config = dict(
    n_kv_head=1,
    rope_fraction=1.0,
    bias='all',
    parallel_block=False,
    init='normal',
    init_std_qkv=0.0387,
    warmup_steps=252,
    decay_shape='linear',
    seq_len=512,
    steps=4094,
)
MLP neurons of a small language model. Each row is named by its layer, matrix (down: output weights) and neuron, and shows model dimensions 16-111. Each number is 128 + 32 x the weight over its row's rms, rounded and kept within 0 to 255. A neuron's up and down rows have the sign that makes its largest values positive.
A block is one neuron, or neurons of one layer that tend to fire together. After each block is what it responds to, as a language model described it from the Wikipedia text at the highest values.

L3.down221 [148 161 104 169 132  57  85 174  17 111 191 104 142  75 143 141 152 164  79 180 158 197 109 155 153 155 143 170 174 122 131 122 116 126 138  75 117  95 182 118 148  81 147 152 106 107 223  87 112 160  99 182 130 144 117  79 127 121  93 112 151 153  74 151 124 151 165 149 129 127 122  91  61 137 159 151 150 184 114  90 134  74 112  83 144 128 116 161 127 116 116 107 189 108 121 148]
L3.down317 [154 105 141 138 160 119 165 168 108 124 136 154 103 128 141 112 126 105 133 111 173 198 201 123 160 113  85 135 210 149 164 114  71  61 156 153 101  83  90 153 111  83 163 142 163 132 156  56 159 145 109 139 159 111  86 104 102 125 113 101  94 126 162  87 187  80  95 102 134 117  66 163 133 120 205 156  94  71 114 130 130 127 118 107 117 140 136 124 146 135 150  89 139 108  95 134]
L3.down454 [125 112 127 140 127  77 125  95  94 168  88 110 126 177 170 119 169 116 115  86 135 179 139 125 123 105 141 131  86 165 168 116 161 142 134 123 160 118 175  89 128 112 129 106 186 144 152 183 100 120 133 122 153 194 121 145 136 111 146 135 168 198 125 155 130 140 100 191 107 158 105 194 157  82 119  91  81 134 134 130 108 150 185 134 156 128 120 103  81 133  86  85 128  43 113  95]
L3.down469 [ 94  54 144 130 150 151 240 138  47 164 144 107  87  88 117 124 130 161 154 125 166 110  90 136 180  94 109  52 110 124  79 171 139  73 156 126 135 144 144 124 109 163 120 133 146 147 104 161 196  92 134  91 130  84 141 164  79  77 104 113 112 194 139  77 122 106 117 126 139 118 133 152  73 121 100 131  66 154 129 122 105 100  94 135 107  99 168  96 171 131  76 152 108 102  69 107]
Responds to: List-joining conjunctions

L3.down62 [145 124 112 135 147  94 255 164  40 105 122  99 130 125 170 132 146 182  59 123 141 151 161 153 159 103  99  89 124 119 139 107 139 165 132 138 108  96 160 110 121  86 161  97 151 157 177  99 115  88  87 130 138 146 167 166 101  70 102 121 158 166 152 112 121  96 117 122  62  72 190  98 165 126 125 116  90 140 123  84 127 120  68 140 134 101 133 110 108 131 136 111 208 111 170 139]
L3.down89 [103  57  84  73 128 138 184  97 201 144  81 112  56  92  76 130 135 115 104 140  93  96 111 118 134 130 156 179 119  66 163 147  88 180 147  62 151 138 109  69  89 135 154 160 108 121 192 119 168 125 113 133 152 118 109 148 163 149 139 112 205 170 144 122 145 134 152 131 166 168 144  93 127  94 144 201 224 123  89 120 145 114 114 118  98 160 115  97  94 154 143  97  91 185 191 127]
L3.down166 [150 124  84  73 173  81  89 127 216 177 142 135  96  85 123 178 133 155 118  48 144 114 133 110 104 134 217 152 115 127  75 170  50 119 118 156 151 121 178 139 133 121 133 154 116  78 152 116 144 128 109 129 135  68  71  85 137 110  59 141 153 134 151 159 128 126 156 167 113 163 128  88 117 126  99 119 146 131 136 113 126 205 121 139  88  51 104 162 112 159 168  79  30 117 114 105]
L3.down224 [111 171  78 132 167 188 110 137 123 101 104 103 121  51 115 110 108  89 144 104 141 165 120 169 123 111 148 175  95 104 160 142  81 121 117 114 108 108 104  66 168 147 137 161 153 120 230 145 159 169 157 139  79 131 136 122 118 159  99  85 158 165  91 147  95 110 110 143 137 138 127 102 223  56 120 178 144 120 160 135 120 150 104 136 178 180 139 165 101 112 143  61 140  96 123 157]
Responds to: Opening quotation marks

L6.down41 [108 148 156 142 193 133 182 156 117 187  82 140 125 129 125 132 150 108  66 113 135  90 141  99 142 149 102 117 163  77 164 128 102  68 121 111 140 141 155 113 113  79 101 151 104 110 123 117 181 130 153 199  93  37 174 134 106 136 147 123 161 125 215  76  62 128 131  90 132 148 146 124 158 127 146 139 161 116  76 142 146 128  92  88 151 160 133  84  77 176 176 176 154  90  98 100]
L6.down360 [165  67 139 164 140 121 255 110   0 116 154 120 150 112  93 115 173 149 160 131 100  55 119  75 134 137 110 176 126 100 160 105 186 113 126 147  92 106 135 141 127  77 141  93  97 117  84 141 137 174 134 115 135 155 112 137 136 133 119 154 136  59 139 122 154 144 151  78 115 141 128 141 138 110 123 117 115 115 167 118 101 120  97 121 115 121 111 118 156 147  96 163 108 117 127 116]
L6.down393 [159 187 140 168 145 180  37 130 179 165 135  87 141 141 116 105  95 103 171  68 173 110 110 127  95 150 120 131 153 113 104 125 148  85 125  86 103  63  99  93  86 134 106 165 119 129 117 174  84 164 125 152 141 102 118 131 166  65 174  77 115  60 125 154 133 146 139 172 129 138 165 172  96  99 146 178 139 105 140  77 149 157 107 107 108  83  90 151  72 104 149 181 128 112 137 144]
L6.down463 [139 167 137 160 123 178 152 109  79 153 145 131 130 145 153 123 153 165 153 124 117 202 109 146 125 126  97  55  98  94 116 165 162 145 119 114 174 134  63 178 124 109  96 146 119  85 131  85 145 132 163  79 170 181 163 100 149 173 102 190  59  87 157 121 110 121 137 171 168 110 133  86 181 145 144  82  85 151 110 149 100  78 152  68 115 144 108 146 176 163 176 164  92  56 113 136]
L6.down471 [142  81  69  21 161 125 249  65  49 173 121 107 140 119  85 141 104  76 127 135  92 151  87  70 106 145  84  84  81  37 132 174 151 115 131 158  96 122 113 134  92 163  90 148 163 121 112 121  97  82 100 128 147 178 139  59 106 140 127 100 144 114 135 114  92 160 142 115 154 181 122  93 154  75 119 146  88  62 128 115 116 139 139 141 122 119  94 154 148 113 117 151 108 109 166  94]
L6.down490 [140 115  52  79 110 112  98 143 116 159 135 123 141 141 141 184 102  75 122  58 129 146 146  96 168 175 145 168  89 185 145 147 208 117  79 132 128 117 106 108 105 161  69  78 172 111 138 194  94 104  92  88 166 152 111 144  50 136 109 102 111 104 167 127 155 137 111 101 150  99  73 112 124 120 127 144 115 173 114 125 158 117 136 103 121 125 134  99 121 145 133 111 168 165 164 151]
L6.down571 [152 119 104  77 188 127 190 163 140 140  70  94 128 140 108 117  84  77 149 158  97  68 143 138 163  84 150 190 127 199 107  35  90 110 112 147 107 127 132 102 117  97  78 158 147 171 101 145 142 115 107 154 114 163 146 190 114 102 124  99 123 184 181 181 112 133 138 149  90 139 157 128 106 129  99 128 197 177 121  93 149  91 131 121 189 119  72 115  76 120 172  77 150 154 141 139]
L6.down655 [ 59 155 131 147 159 104 127 150  90 135  57 115 171  99 127  80 105  92 169  66 124 170 104 127 105 137 105 112 123 146  88  71 135 177 141 126 142  71 120 113 138 139 114 137 154 161 119 151 134  86 185 136 143 175 105 128 119 123 113 146 134 124 145 107 169 108 176 137  93 146 118 133 114 143 167 133 112 116 144 114 170 128 123 118 118 105 143 106 107 118 157 185 137  99 147 135]
Responds to: Token after decimal/period

L7.down478 [139 103 165 108 145 120 255 206   0 123  76 158 142 105  42 163 155 142 135 105 158 158 139 130 120 106  98  82 113 100 111 124 120 139 116  97  91 158 152 141 127  70 138 114 118 111 138 150  97 120  80 103 102  92 107  88 132  83 110 116 162 160 151 105 103 150  89 128 125  96  80 156 155 127  80 166 128 111 122 120 117  87 107 115 179 172 156 117 152  97 173  79 115 158 113  93]
L7.down522 [140 158 139 114  96 130 217 172   5 151 145 162 136 118 125 123 129 147  89 134 161 131 171 127 106 127  34  60 100 168 156 124 150 135 102 143 150 110 160 148 159 125  88  75  74 104 140 105  89 132 103 146 144 209 103 104 132  67 145  99  45 156 128 155 101  86  83  86 136 118 138  89 141 132  97 118 180  90 112 143 104 173 120 148 106  99 190 146 123 102 150 108 111 126 179  92]
Responds to: Coordinating and relative connectors

L6.down95 [173 178 116 113 170 156 195 182  53 202 114 160 112 123 122 115 142 118 105 145  97 188 121  82 127 127 109 117 132 147 148  81 123 126 138 121  84 131 105  94  92 151 124 174 108 102 141 118 121 103  79 153 145 165 172 113 155 118 121  98 176 133 127 101 157 165 121 123  96 143 115 122 145 110 104 153  75 153  97  95 139 155 119 163 105  27 152 161 128 133 153 174 120 157 159 144]
L6.down100 [183 151  97 101 177  48 170  76  73 154  96 200 115 145  36  94 132  91 143 164 120 142 189 108 136 119 100 165 180 122 170 129 130 131 162 127 169 170 188  81 196 179 178 146 157 181 200 114 137 186 151 166  80 128 133 178 141 124 146 183 166 160 131 121 121 118 145 146 141 115  80  94 171 159 117 105 105 120 121 109  82 138 148  82 118 113 169 155 150 106 127 178 140 172 120 143]
L6.down215 [111 116 115 164 121  96 181 129 181  83 117 166 143 123  65 142 148  71 133 126 156 193  95 135 151  90 174  98 176 108 206  95 139 118 112 151 137  93 195 149 147  91 100 127 113 100 135 125 161 171  89  91 142  71 112 101 113  95  44 147 173 148 130 164 146 105  97 156 144 127 161 124 141 141 104 140 170 170 167 168 172 117 105 102 152  75 153 155 180 156  51 167 182 121 147 150]
L6.down222 [133 141 136  93 132 114 234 119  45 142 134 103  78  97 152  83 112 111 128 112  71  79 156 139  96 129 143 101 115 139  75 135 138 139 127 134  68 118 155 105 208  89 139 154 167  87 161  46 126 127 103 126 166  90 130  91 145  87 112 110 126 111 151 142 124 143  75 136 140 124 172 179  98 101 167 121 131 137  90 127 122 127 150 194 117 136 107 151 163  94 124 136 106 119 169  69]
L6.down420 [102 149 108  79 121 178 155 148  98  59 165 152  46 107  91 128 136 153  86 170 108 112 193 116 114 150 135 154 140 111 132 176 131 160 128 109 150 117 103 127 181 123 141 146 140  47 113  79 176 138 106 157 170  97 114 135 140 146 181 101 153 155 157 138 168 156 143 171 157 134 149  94  94 154 134 130 114 162 108  56  69 179 136 123 105 200 182 154 122  96 138 153 166 122 103  86]
L6.down506 [ 58 156 124  91 125  76 150  99 139 153  74 171  92 133  60 121 205 102 148 102 187 171 158 166 119 136  84 157 128  47 138 109 133  87 181 194 122 141  66  90 159 156 117 136 110 137 134  86 139 199 109 120 165  47 104  97  75 133  98  88 117  58  49 154 125 117 157 156  97 167 177  99 108 112 189 102 150  92 135 130 113 138 142 179 134 127 167 171  66 169  76 148 150 158 109 117]
L6.down593 [ 93 114 117 136 118 112 133 102 111  65 110 174 149 153 119 162 132 178 159 117 123 120 154 115 120  98 184 132  79 150 178  87  85 121 143 173  85 162 107 148 140  44 101 133 128  45 148 112 146 180 106 136 129 125 136  60 105  98 107  74 161  92 140 124 153 140  68 201  93 107 129  96 126 155 108 115  71 154 149 179 131 106 119 144 118 119 113 114 134 162  93  85 161 157  75 114]
L6.down656 [ 95 107 100  68 107  74 125 136  30 148 104 140 115 138  94 154 138  88 131 178 167 123 140 101 186 134 112 116 127 164 150 116 213  93  94 103  87 216 125 108 144 113 193 122 153 149 149  96 105 134 190 150 102 142 135  86 116 134  76 135 150 114 104 111 139 120 124  86 136 107 170 118 119 122 103  88  56 146 125 128 133 127 125  81  68 154 126 114 129 149  63 127 151  52  17 126]
Responds to: Coordinating "and"

L7.down32 [ 96 148 132 134 106 120  81 154 185 114 146 116 161  79 151 106 126 140 170 113 129  86 126 115 181 167 123 128 162  71 131  95 131 139  48 166  55 124 115 112 144 131 159 139 126  44 150 127 178 151 135 175  89  84 108 118 148 190 128 126 110 110 149 182 111 121 192  90  77 104 132 103 194 105 112 131 129 150 156 125 165  77 211  98  73 155 137 117 116 125 163 145 117 105 161 149]
L7.down222 [111 162 179 135 167  69  75 135  51 117 121 120 156 165 115 142 122 140  97  75 144 169 152 151  76  73 135  96 127 122  90 156  96 128 100 176  48 106 111 180 179  59 141 159 171  86 107 140 105  21 141 180 106 114 124 129 115 115 168 138 140 170  98 101 117 168 115 139  90 124 136 169 130 174 101 105 165 151 118 192 174 151 118  74 136 124 140 134 146 154 116 148 131 111  72 120]
Responds to: Sentence-initial prepositions